MLP neurons of a small language model. Each row is named by its layer, matrix (up: input weights) and neuron, and shows model dimensions 186-313. Each number is 128 + 24 x the weight over its row's rms, rounded and kept within 0 to 255. Numbers have three digits each.
A block is one neuron, or neurons of one layer that tend to fire together. Before each block is what it responds to, as a language model described it from the Wikipedia text at the highest values.

Infinitive and purpose linkers
L14.up854:149141098128124147123116156136119150124151135111155114099125111116149116143129117152138110123168125145114139108134098107115142173178165113115118157125107136120077132132113130097119122109142133128100136082113129106138151122156142081108158086097113078115099129131103105129081141160153129150130155111095086175149119179116143149132103096158095095155143134179121140119158149106096099119123
L14.up930:210157125150122140113157160127164131126115140141095150107134099105095087114137117120083101129156110136128115126144173128137163096146123175171148129145119132134115152111104132111147154130148094132106085121102085157088140139123142094110140133107097125122123117127125135142138129143138158133139131124138135119148142178093089150108095121124107128132098138127138142132163119123129109149120
L14.up1698:156157078132145143101127128172119147145159127159165129125088147114099099109167148125149102107102108117152070116144105106162124154126152155092146117123096109169130126131126146134111149160108104139127135143099118142093091112183141145134132132150112138142122148155182175149145109151148097159158118125139124106122134169138114176121124117120111100142110112126120116130121112139129124099107
L14.up1786:184119152096132105105158147155080100173112080187133148124119136101147106186136151106104118123130174115123096096102154051122125160132111130131132152160096151158111141086120111159143130163184086139125122145133095176137093134138158094112121121108095147121060110145133124104136141136158144150162185148110104095153114144168123108121121117122090128087115096143120162109102174125117097167166

Ends of time expressions
L11.up14:115122153095125135157118134125093123150168101176104110141144127108169118127163122101163082156158156153125102109136129095137104141155125177130171130135103148151096123163125133144122128141112149098124118103140109136130136100090153136102121150135120133107083135106115107130167145136137143140113144118083106105138105111111123163139136144164128118117119130166116146149098111130138166183126
L11.up134:115158123126143140149157153113144121120108112120142110169108119122156135103163113122098161105121161112107141136117138108143181116123205123141152150161082122131152074160132088137133133135122142150091125132127137129127132120139124129115157120142147139145100136129127137125133111116111167094154145097124119161104103117183148147118145138103076117106125094127162134144163149132095143133138
L11.up437:117111134105092124134132124080111128124151073123115088132157072100113165131178132110134135129146132155140153119121156136141159112098143087167125111153146112106114133145064136172151101136131162129095067149123145118139177124137095134111170138109106148136127124064122123141112119169111157133145117124092127116133091119132149172101124108098133135132128116145131127158154136149124108090132
L11.up631:142173154142112154134130130087161134142113146101096173141110087118117108146126131149148162107153115129168120147122112086128137102155186100168101124128111122148164156100107159129132102160128127135137093120119180093126132135113142141140157158089108179174106130158128134118162116179140125119180161092087078149111092127125142128103111118120132134146137161164194145113157142143109097139150
L11.up801:145128112140119155136161134084110204094152091154174140102140139116137115153173128106122111126159129091100121171108114105134105109100120162116144150158116102120150186126113113104184137132129147120118112111148149116153125099149115114115134161112158185116130122138123129117101162172136127080153145097135101147147089096086148101123141132087117101115134120148172123083131153114116144141175
L11.up807:131146143120170114176140149098148120151133157162126176175152105122131092158136133114122152097161108144077133159090141079111160146135152139164120140167129130131123144185115122178132128174148094118112160083131121130124115088149130107127096122138103152176141125116139112116136101149104149167163102083157076123145097101118153165122135140097091170150137142147149092123128163128114131104138
L11.up809:128132159120142128136122104140106156143146147123121137105123143135103132146165096145114168117131139119103116110134140117152130137171165130102132147132153113123120156118127121130147106099148131151162116123098112088095130112100139163111142126140094103086163115109123121142189111144152144138157108094081072135099143117164172097118133094092099184145128099162126104092151086123135154129127
L11.up833:150147123083120143132135120142119147154123082116113120113124143119154131122134093088166146123098148138107102171150131122131118172123107127137131096161132130152126180114141107124107148117145108164099097197151121148086107092112122166118187105174123113106115069150149096088129139124055166123178150078106113127127094126162165109113119145115111058136134129148140091102096124135108121132140
L11.up1126:141133128108112112110162117090132143146166172120113131118092098116182153099141126089131152152120126185128099111100149133159130128170149091107137140176061128139123179171107125136163164115112131115154090146131144116138153140172140130144129131140113174118122114108122108134139119172117137125172114100137103114125131112146167116124092099104117137116133093108132105146180110137122150118171
L11.up1453:156172134088078163164160143091100119102173144114106126122089134117129129098160124111109127164135143099133128118080100128148095144111155127133100146158097098119149137125109125139111121132091157080124143178173135130130125133120087104146106091123097164122135105105126156143134113147134139130147131105097101120140114157158159130111101109117124145145124166175141135134142150135086145133124
L11.up1779:137123157101109160175116130100092100144151095120132142159086163112131112115143124104149143131135128072146084123156127130166167123163109117156105134168123193124126150155125134158085129182094123101082138152116153126117113123123156140121109116097105132167145110114098093103121156150097184144149158150126130158111154131128189176145113116126158134123105117132134104099127147153085124122109
L11.up1922:195146160118108105144129099123149157167170132174122127157146083131160155155108117135083107151169156137125127110140159144127128106142137156115143151158149134107172160104110093140108137159194158127132125134151113166177180128132107162084112092099100137126124157117118122106098139152109119151131159135101084167142118168094126128130164137130158158101119090138120107140161140096105124134106
L11.up1959:155164180087117133130134144133129158151148144094112137100119098124145136135183088100135168148138135131098137118143169114142108171162181143106138105191100126139129145110100104122114159149095061111141147117125127127089128106080128119116164099101152172150161167090131152137215144171137133113149114110086118142099134142149126120129115149131115137156107117109165138134140176096122093133108
L11.up1963:089181162120086190149163129122165159176144166108152101161152149123148127124130111132105164134166128131141145156111155094141117161138186130108131138154109154086110177121085122152107103146124146089123125134148163120090144082126102142114089150136133139164129097096124099150166115137119145096123117118115118106084154158161183112132105119152131090130163102171152146155125147154131126133128
L11.up1992:143117161108128165169133151088101160140148124157133154076130097132117143141184113108090133146129106118128144077098109162128107170136165170130164127146136154158116128119124123130145148114115132138093142124158116144109123121093123112122129108143102138104134132102153128129171129143149124126128112148106118162127112101146137155117119123178132116146117162141082128135159167114075068107095
L11.up1999:149142202108149137103128161106111109149118120147170122115109127138095120106118113140090115120088182110116128103088115065125142111156103145154121155141105124121122173138159122110124149159114134152159151149099132103130196163096157111126147122131119140127081102110087141141190124127148127165117150112121120100098122114136141135158139127151132155102101135139131116130132147129124106104100

Mid-word fragments
L14.up894:138134128167093142119154155137116158161139107125121109160139184108124132125168124122145152140123110086099106133152140135107129151144148104106084154144152134181114086138124147130119163080157160163122080101145163116152106133133121161157164144123100123135153159146143161131130143127093138090131151172137120174103142184128157135131124131156113078125154131102197135113139116118138123177154
L14.up1012:102109116175124134146117113127103161114136112182121096145140156141111157103117110137142153127127117082117101143114140130126157124134121110120107150127100167114129165149093104140109183107184158130144093107170106121160101141158111096150141151133133110112139102078171162146106161160131127080135125091127135164124135160177112121170121106169146144146161122111128129116151130168126107150147
L14.up1983:096149126177132158120165118147163157152153123132188148147141140116088207124146162147118118107122170100133151133124160130116152142115137152107119097134148146087128101136115137129112146151146147061117106143166140103134122125126126087130123126122135156144145141121132137104121118154112125132115087129100133132129122129148149149185154112116177080164164170122132092083119115131116128148092
L14.up2019:105119153147125156134142147113160105122163103153114086152153137120128122113171127140139138107109121138119129106114096117130082171155162126119131157184105091159093124121128087104122094121149119154100130113171154157148086115139145150124136132151120110121129078115109115126118097171125092067130141129162124135100111195161140109149136123135128082105113140139125148101148114123123149157153

Year or phrase completion
L7.up1402:163096168109111149143163110153147152131121140110122086142104098124118155104124118121102107099104174139141109085121134118111119134127127102115127125129149174138120135137133126140126133117126125148140084126133141143114150129133080125093132121139070136101084122099154111101161100165103168138162116099091110105121129128109145120126128077112143095151133072140128136151129082119113100110155

Date number slot
L14.up374:101140133170145164141137158141105145160176114201101111135134117094149119117115108120158118161161093102170192135125182113152154169128149142124168145092129102117089137145117118063165147135139169127088115173094136124133131122145148149135120078147124113133101075147148106125117145154126112130104169122148132109137130133097151089094127103123095135128084099185130101105084128084104170156123
L14.up392:131142157152118087151129135113114165147112116126140135173106137093137150116139153107103118126163120133148099139076117106168122179165171109107158130174086117103113164194121122119162132143103135128135123113153103157111113089064126156153123101099112138129162106103110166172087157124108096134151112139119131129141099120129137138122131131163105108146111099122135157141145141149131151168112
L14.up630:108118126154143125123139149097161171118163098115139104131110145126119138173146126102097168109129123094152129145141162082151118164098142114135161121158119124097122136131103131109152136134122135122129154175127134149150130099126079164125123151158133142133120112103132145122159150121179148101200112149127122167132111113131124092160103096124131111116116112107129111160160144118102150173159
L14.up859:141089092144122104118134114089114166139150115137113111122138112130160134161129141122123135163117117162124138083122135141150140122131108142121147139152138152124153109150108163087128089114131132150093133137129126136120147119128150117120108148164151122075106131104139127142097094130142112173164130128165118095142125108119119130174176117109145154111089125152141119133154141125135146075136

Time and date lead-ins
L7.up847:110088073127138121134147103129145153111131121159138135171128129109134134155139123115143117078143128158138121100092147107103140120183123127136091140133137119128164173127134139099120086195161150135088079159123110101153113143127073113120149156132103099122099145097142167119138138122119115138122126135131115118126153126132151156122183108158123139127161102128153166109108088091085135154150

Verb complement slots
L7.up288:137121151179090117129172209131129135124114128136144163132128133093094104091181131151139136107125128091158148091112090113154184141152149117157096128104133151138097125114101089081116101082122116074128097129127137136073120119141154127150150119107133111139091161127117109108138132166103160090136161114102129140167092140152174190151117138159168135101115148102133149177122123131112123164133

Date tokens before year
L11.up1:146144131122097116105147122112108180118137106129124160110145103110091160138156127124136144104144132115144134117116104089118129167145133122120146132145097125133113123146136145109172139208113134181115157100116166127153129139172121143122174137112135167122117091133144115131149151178097121083130101083112088109142113145158160101139121108134119155114095099075127148128123106116106153083151
L11.up51:168176136121145105146153109138147153155197110122096092151129101116160141107124129131156132133142172153146111125132141092134085116112129148077143149174115180128146118107147117119133140143147158119144137091132155137137166117147117139141120143119138151119089116114139106123138133192092129125126128091079124102145145139082146137136098141130117118135112137150118134146098123106123167178130
L11.up172:147141113114133128152197151089130131175160151161097117159130089147135120126177130134089085137122157148117134112072136126155107185135139098131097142134155137114116160127100128107140116112116170145144134176078088155177095136159079149124106173163123126108107093109119128162090096172141125095119113116152131087113117109138153157146127130126147100121113132148114153101147114087142132158148
L11.up187:137155120136104092158170113093095148098169115165098103139141080105150124179139045139138141116097147119115119113161146150142140129104156112185145103164148120109112117115097150124102139112177144124139089145101155165114167122122101123122141141136111114078135115124111150159148160157106111089104136121104158139140090115144105136129145121117127124126181121117139145129134131111144084143137
L11.up618:126127151143095085148136120110141089108152098181144049148147091088116128119159138153115119117158128118126124105128148137109128149114157126104141157161112110128074135159150094089134106158196153130115131115163146120147129112098141161129166140121090130119169099148159135168143099148146133085168155096142143136110077117136172108127119103133084078115176130129111129118108117105139141138103
L11.up682:103141122136164124161097104123138120162137079099142143131144135123114158125112133132115123137150160134121115110113158156136165104133140111082110116119102106105120167164163097108124128160135127131120180126103159150103082153119103116145141150111110117116129125072109096117165126124126115140141107128071097135112117098122143192180136146137131160179165115122132117138104136138150145127104
L11.up749:105144123113132102103122163170101138196167139158140133152129138138116108131144145104090068110126143077130140152076132164176150155149161139156122107134115160147121129114136143107139106123127139111142141106105145188152151149151115158107126116129098127142120145151106157102180107115113142118134166099139123089124156168134165156173145154147147142072103111131111129138112117138116141169092
L11.up824:143124170111116122138132110136145137112125102110110154110130164130116100121150098129147125120132126095139149123141146102138114168187137116130095140150105120155103185148087154134110143151170132169108101117104089143176155139098133070144153149097156146097114087166099128099175121148151122141159138115057113113129120153131136149109130120126106139173124151157106137129149197144112136100181
L11.up895:150146121161077143110113136146156148154155145129082154113101111125077140146130121128123100038090147096085129120105152128127123131129111137125081180136159160112109133125138122126114146111155168089128083128124147150165175142148063127133125109153105115127109098146132155158147131163083136155095153088111152138128120162137120096129164095136102159131122154179114150125094138146098137181149
L11.up1183:141127133113141112123152145111106115124145122186122139144136132120082143118142108161108120104124181084118141090156158133112134162144093118135152112132131115110109107102119150127138133140113097112144122163092123141104131110070084160131131109078124136147125104148106167138158110130133152131132138131125113163121142128123159162143117108116114134093100123152078127125165139153143108123106
L11.up1320:134124113131131106136146129157145133144155143122142120132147115102144112107155144082135108055130170111113099126131083140124143155117186085115090129155102142110121157112125092103118113118185185104138109121113115118125134096115108183115155131077148133163114136148136135120113152142103122107173139068150138106122138134141155112105135109094154130138117143120141128083132130096120129132093
L11.up1474:148091086116127123113147140122091138156156144148112132120115084141092082177144149160071126128107165092117131115108157108162180156123099114107107122117154154179076136116134161088107106129148074128099080136150118165122143138153089143110137108111120092136123122135172098126192120136150140167133133110141121116139093137118135129130119169092107148127109135166146154105127119094105115170080
L11.up1609:090109187141124187155106124129136134150142106166129103125134084123116163162150150130126093124062170103114154162118109105123137137138115123131162138162172157169121166172124098136115094159116146114163125101131146138160111102106117132086114133105142123172153141129107145129100099139073087111174152118083125094107126143172130143118116155122076132150105110132144175142142159160130172154150
L11.up1632:144147169121142115121108122138130084130093108144136100180123086073154098168131135082117121115136138119112141121142085117122160116144135142140132093172151083144162166116080106096120122104144126121164118096119104175142111118086135111136143159104133151176091128120105119130172113117141165080122145150099176141143157141144156155132126148126089103093130167114112144169111112170158100158129
L11.up1797:140154104107138160141143138068150126132130141122150117147130127097134162169128135129140153136111109168163140074125141083129127163126139112141163146157091117107111125171106170109139096150162155114113124141099125116136134098099078183109137109130169120091111111147157107187149126131130151133160131118117126141075131144170146072162119107152112081098173126112126145096120105163113107104139
L11.up1826:134112121130103095115155107139116141148144078162100107120153125087103086133168123146112107105062095107096149120123118112126149127143140119132099124105078153121056159118089113128145099140147108108128130104100152130191153140150098134134161115153158112107093135129154090129177124163111133099110129116129130136139140155160121155143138113103117142098157109116135171145156116128144132119162

Mid-word piece after c
L11.up39:146117172159114131144173151090118109139129127101156102081132133139077106109095114112096170120118118110140092132155126093155135131089158111108117123130110145142112155154120109114120129110109086140113103111127115136121134084127129122136139130121153151114132135114112151147144094167140105084137153149124113151108143135164130138145150119111106089134120137136184113140107108144127113134167
L11.up42:146111108126106131160122168102117169149129099147153115147121149082109154106105145145166148127115131095148114107088141119122123139105207154125114145141169155116104107088112130119147108126125095144120109161157105155081118110113117140154136127147153123122149113118101113118114136152124167122150186140109155169074102136136145148133144138106101098158146131144121142114093131147166117130120
L11.up220:144151072139157113133158101118151099116121118151131127097122127115136131129152110136125141093103119081149131117151126161135162142119113131110077146146112155130074117099117139165133113103194151123105102098104098091146130110099119148168127143100126116101103151075142135134152134117136136136111195134127132178140116167114139129109114141131079158147136136135141131105088093104099115166123
L11.up297:157133118135134131125121123153104142163157133128145167101124097125162135134131107147127121127118120169144107071136148102174166125097149107143131136073083096097129115154138158151126094155182146126132127155138109120126116126139147146152111114154125141080117142094144115134136117120130159116136104161157163148096159139130109129116136105134142139131099150131104111127114154111099090130135
L11.up453:119119151140088150161126128150128187128153113114104173159116100097108116098124184122127124140134116108122139141086117140130150188162101133110178120142136151102111140140134147080101117098094113083113145139102133115122150149101091139130134101130119094144119129113113148136119132122125128122160125095091114185156128123188127129155113123077109106127155121112158150119137111132130116115144
L11.up567:153158134134111192096160139103102166095115154123129163115129151108089124134113136138062139150159119149148077088160142126121156128151117113120144163104114115142118129181147141087138140117144170117145101105151166110176120086152101162131178137162104131124130126151161118173128171110106126149118115123084110115150148170116112124143152102144170095113168107119149122119163085166144129133122
L11.up739:193133102143117110129129164090143175089091092139122125144105127126111124144129088133124153122108137130106085129128160167148120116161152154104135112143159146101109122116117078075116141082158109134095129153130191128072117156151116174189160174104117145095111127126164147120156158128104127118084151184111148169142101131122152145141101113096132102138127109139129099135154131160090154155129
L11.up789:137110164105038099138134133109093172141138095115102093144137076121170099116145147094124125109161067154105149148158112136138164111145114088152142145104133104113155159129102149120119120141135088130096088144145160104179125154133122152148124115078127144112165121166174136165146154135152116083145130148095161134127134120147122150130132127158133087114127141125119144113099131152134105137126
L11.up813:139143109176108157109187103087109118168123119148150152132140132128165169136115143119104129059140114116123131134166160117135141132118137127150106163135133155104119169127107175120136147104160087133105077071131135102091109116123112157143174145117079169121135138096166174123129156118122142082092131126079140142113093101134163143107132088136146125138159139113135107080138158110110159156144
L11.up873:119150134110123112151139106136134162161116102130111131115118131156102127081090128138130172115100100110121085085139129167157155106127139133116105115157095190149123114106091127121158121135164111111165079093108160143163147124162185121137157186127102126108148097114111162108120133129112111120126115083084128136081114127114127114187079095127102120114121103126138153173116109110162107132131
L11.up953:161137141140105160147147122105142135133151082132086123161146095136175148131148153150176143113124089115122106109133129156132133155119126165083141137094119166161091134109072160123145114099148103091148094136165140155173107098129109188135117138176132118131111137145163134117140126113087138131130179129093163114096113165139106170147110099091152117096139126072109142127160100105120129128128
L11.up1000:124146131161092183166112123131090133120145154130134141090119098149124123124168121110141129110124149102118116069146137117138158125131129131110132101105144158125114173145086162102153116108167090165098101133136118125132086105155117152155138134141143145115117143105148145121114159148117126112166185163077167145096131141167107164116120083078136086115139134088093114101107123089167145115128
L11.up1082:125087122127145157151156115063139134165138103133117120097117071124129121130113130143118148125104084111144088086132137138144138180144123123110154143131115146143154133110112148156188091116145128129108087129109183163118135126132126161132175106137078146091137129106135104129123180109099155090111160127147146085133111147087119149136088139126146128082126098140162142116135159151117120159154
L11.up1489:130152102155099104127138153114096125143140137181125158129125130141101179105117109050085135117086138127175130133142121136141113163141157137100126118118121148110081125114130107062150124117120147125103131109181159171104124092091146141126102155123187153135114117157131071109112137162128136128173126175161106148114137108173080068109153144117122112120120114141089144105136129134120091112156
L11.up1507:162137131146121115155112149149117154117160175141117154130133097148074130155137139119128081104131103111135083157105122165151150156138143128125105116130115137123133160164134152062143099104129097097138099110143133141122119133128134170157151123123110136124137130123159119116098148123133124105144129146086163151135091120141090135149122121155090135141135125109160121070082096097132096121143
L11.up2022:134155163130133102196092163111154117164095135142132130134169136138141163191115120154139095106142088140111129114116138132099131134118161189102130146153132138107164140142104146119097146139150152102129120128147152140130138079115136133160108166167090133151085150118107130143107172142125106109121108121108147108124155107097128119161122119117109129151129112160135176109185158120117143135125

Word-continuation fragments
L7.up421:156112148121148143177124102093121139075099151102168164065092117107119159112192124124162138103141121148118134127102146114133135122104102111123121139113105169115136166173096145094150156169130141121166122133128181104146092100120120108127189182140126118123123111085155144121141110135142153101128169124112147155099130106150113097157142113131142151128183168097150115102154140153123144135140

Infinitive "to" after purpose verbs
L11.up165:104108134149085108127145179089112110145141156145126126137151119123175127141145117082159146144112123106093112137162100121125143102149112146172137131146100144133130172130105105124132126129132138096142165135108092159154194146144119182134152159160122130153086093103133143120144120146121130114137093165139077163104155106154164118118165093098121171123114139114124136166091128132130146115145
L11.up184:141132120133128152127145102099124138161143130129115124135121139135125109128134127150117151141090133118102135074134136153164097150151175151121162134151135117113140131151114119117132096108133130145151097143127137135130144085206092135149125121087133171072179138153146137155146157157135154123146129147088134170115160143153152158114155063117118087131131132127123109114160127123135114154144
L11.up188:156144151111126136151133085139131153130122176173135133191145112096142125113150137104125145096131144151169114133100097110117141104142142123124106123149108146115108145112137080111140107146157151144126139154119137167174152142104126131129109107128165101162091127117134137089139128171173099130151122101162166147106122139146110125103161084131109147151161173135097108147135142119096102126091
L11.up318:125126141138101098143144149098147134142146136109147100139114104064100127168152137116149133120127137141129116072153081108133162097172180117126136139104110088156103125115108124129134131139094142119148110104092115138126115127120115107158116128154116135167120122183098154104111125141125140085133092135117111138091163164170130115133145105108144135103139163147153172153163090170087149151128
L11.up345:136114125102095149104129141077114144123139155159086124119110136129144124126150123146166138143112179118162100124166147127132110077158153126127137135149142163158137159129128116151138109117110110120113097128171110146068123073103137142115126103151133141074154157132132155144165149160121125093144138138088124089121155145146113127146123100093121115124140097104186120155101096156138085143135
L11.up377:111108132122105163141123129159099128146141157093150130146125136128118117118153126131174148139128132121132111113112122153131102164190144112138166124166130140123138130120125101162105161107147138113113092141120106103129119081121162088130140158085060128117140144115163153098127153161108154142132130133107095110122175175154121157101130096110135119104154139104183128120168126109098077128146
L11.up444:150142126118113124105187146109139141160142153122123105145113117127081151142129107098117117113111146096172122125115143148129166129123147103142119163127112122097109106093057153142169134151129164072097090148101121117115125107136147173121159162151124119097138138102133134160120140100135113112167097099123108078092187134085137110128102101132151151104121099149153086102120133158134143118123
L11.up552:110103179133100135125149152143119165154160106149114104159118102089154092137152138160139132128141137127118117116116097080104137149152151144141116133143127112157131099125154127132100115112120135115112121126118101134111147103144121125116135118109097123109136136116126142114123146166121140157157131126098111111131170156195146156150114122138149138159129113132122176140141119126093132165133
L11.up612:138145156188156140163186125102152138127112074115119138142104164115099153130140156153114126112083111100124127124100132169160157147168107147111122134180126144118115125130134104122116108109148105142150124088130143164124144103108133141132127138181120120120107094109157127165151151150165104077129137118130110135148128200125096176155141119122113134105156136116150124117137116136116131128095
L11.up935:121185139131109153129194141156117129097101148122136155167150134116154125117135095114153141103125123144151074130146096140131097127161135120138131135128164115160104103104108112130140131097150163129132163119133157101119156128115128140143119142128099155114164103081117149162161106098097133139112117105125114151132170158111100155115129107115144120106156131099149156112125055089116096099120
L11.up1068:111130134098110135152182123126133128157129118171179142102152096169161126112139104133127145117138144110092121080111118101101117134155141128128126067110132112126121159154157133107133146123141135137144122137129134127149154083142152154120134172115081145121128120053113185105163171167111135114119086119099083109152114113144147141125101152129140099141144120156133137129103137150098143114125
L11.up1145:164116138139090145129154135103138124088108196103144145131116107133159125094169114126147175125120113128161114132158141129112102148137128124155131148129139144109081112129130134137132098145096178122146099139151122144101125130121110139153129163106110138091106128094118129138166128162149146136129186141150126156091124178117137137111125130129122116094130102126207142162109121087121103145103
L11.up1661:116133136127151125068129150144185145135139158124124146131129141130110138144143158093110127109142148116151107172095158144117115095145145126113055112104100168141131140106132115116122151138123114144074113126162115105087154124129135117164164158097107110104217105102122166126150095141084142143119127105095082105139144153133121101099146080163106103143114164110167142130159088129122123138125
L11.up1697:148137127140140100137169143107117169147106114137129108191118155139156134139128176142135147130123148109122129147136149159123115127125131125107090146143155087128075111090118097159111127164117156162100100116113148119102194045134143109145132196131096157128132145107135179089119099148130158106133139108115157169113163154156161128114119142124144112150162125117177132155082075156128113168100
L11.up1807:162109131134093119105138174106095142123098147152145107165077168141073121207152137080111103134129143067147127122151156123093142134124121129123106155129100147157106149174093053128106108129131148108154115134108114143129114074121118137140115125088124150169153134140134156114129149147161157128163145145098114136160131161122137138090155152134126124087143157132131144125117100103094115146126
L11.up1949:139128115132130117148133082141154156105143173139159108115146089130161110136139122081126172109175128084123055150101086127175150153143170090119134097137146149098111125125093098123120164123100161121123116132205175104130126094116125132138081158136112114109162124128129132127184172120104109126101134155120162097079148138142139111138100103133150103087129117121139180084115148148097098161148

Phrase-final head nouns
L14.up1015:106153127125103183169135100126107137126161172159160112119142143097123118120127101089148170128113122134105125146119118096135131136153107152132117119120134138129151154117123144164135146118125116083097158127156192119134112073084135148114147154121091144087103083124125120123120130142129136142105188125120124149141147125150106162132132083138097131140125146162148111072127143087145114112187
L14.up1464:158136118099077128143149133138129168147155136132108114133091131144116116098161115134106130098098126149125126090097117111130161149139148124166133141105094162126108128151082140160133136085158138146120127144131151152133138047117137128114182111095124144120111157139153140158122116105107150149138140079120073097136133131148096156141115114117127091120090164136160154097106103108119159144139
L14.up1679:130112124120106095122162122154117147117115142126110097128125112164102123124167125144130100140140133101126122117142125141126143159117148198143154150164124137134140141144086129151147149109146143125151137147126181152145122123126146121131165110135076113062106157125160179141139172152104128139181166070128137095128119156119112121112095118099155056122146111132149126130119089134088126131137
L14.up1953:124111150143079095170140136164117136101169119141084130105091125089130126113143101135146132126170118127146135142122098085110107098110138120144144109152108183132125171147114143152107168128129105098143117176129185113154129081154143099115155137128129108101118124125146141152103122156101157117129181169120142136140121134103169128142136118163120130123141147159162146106114109137119142163135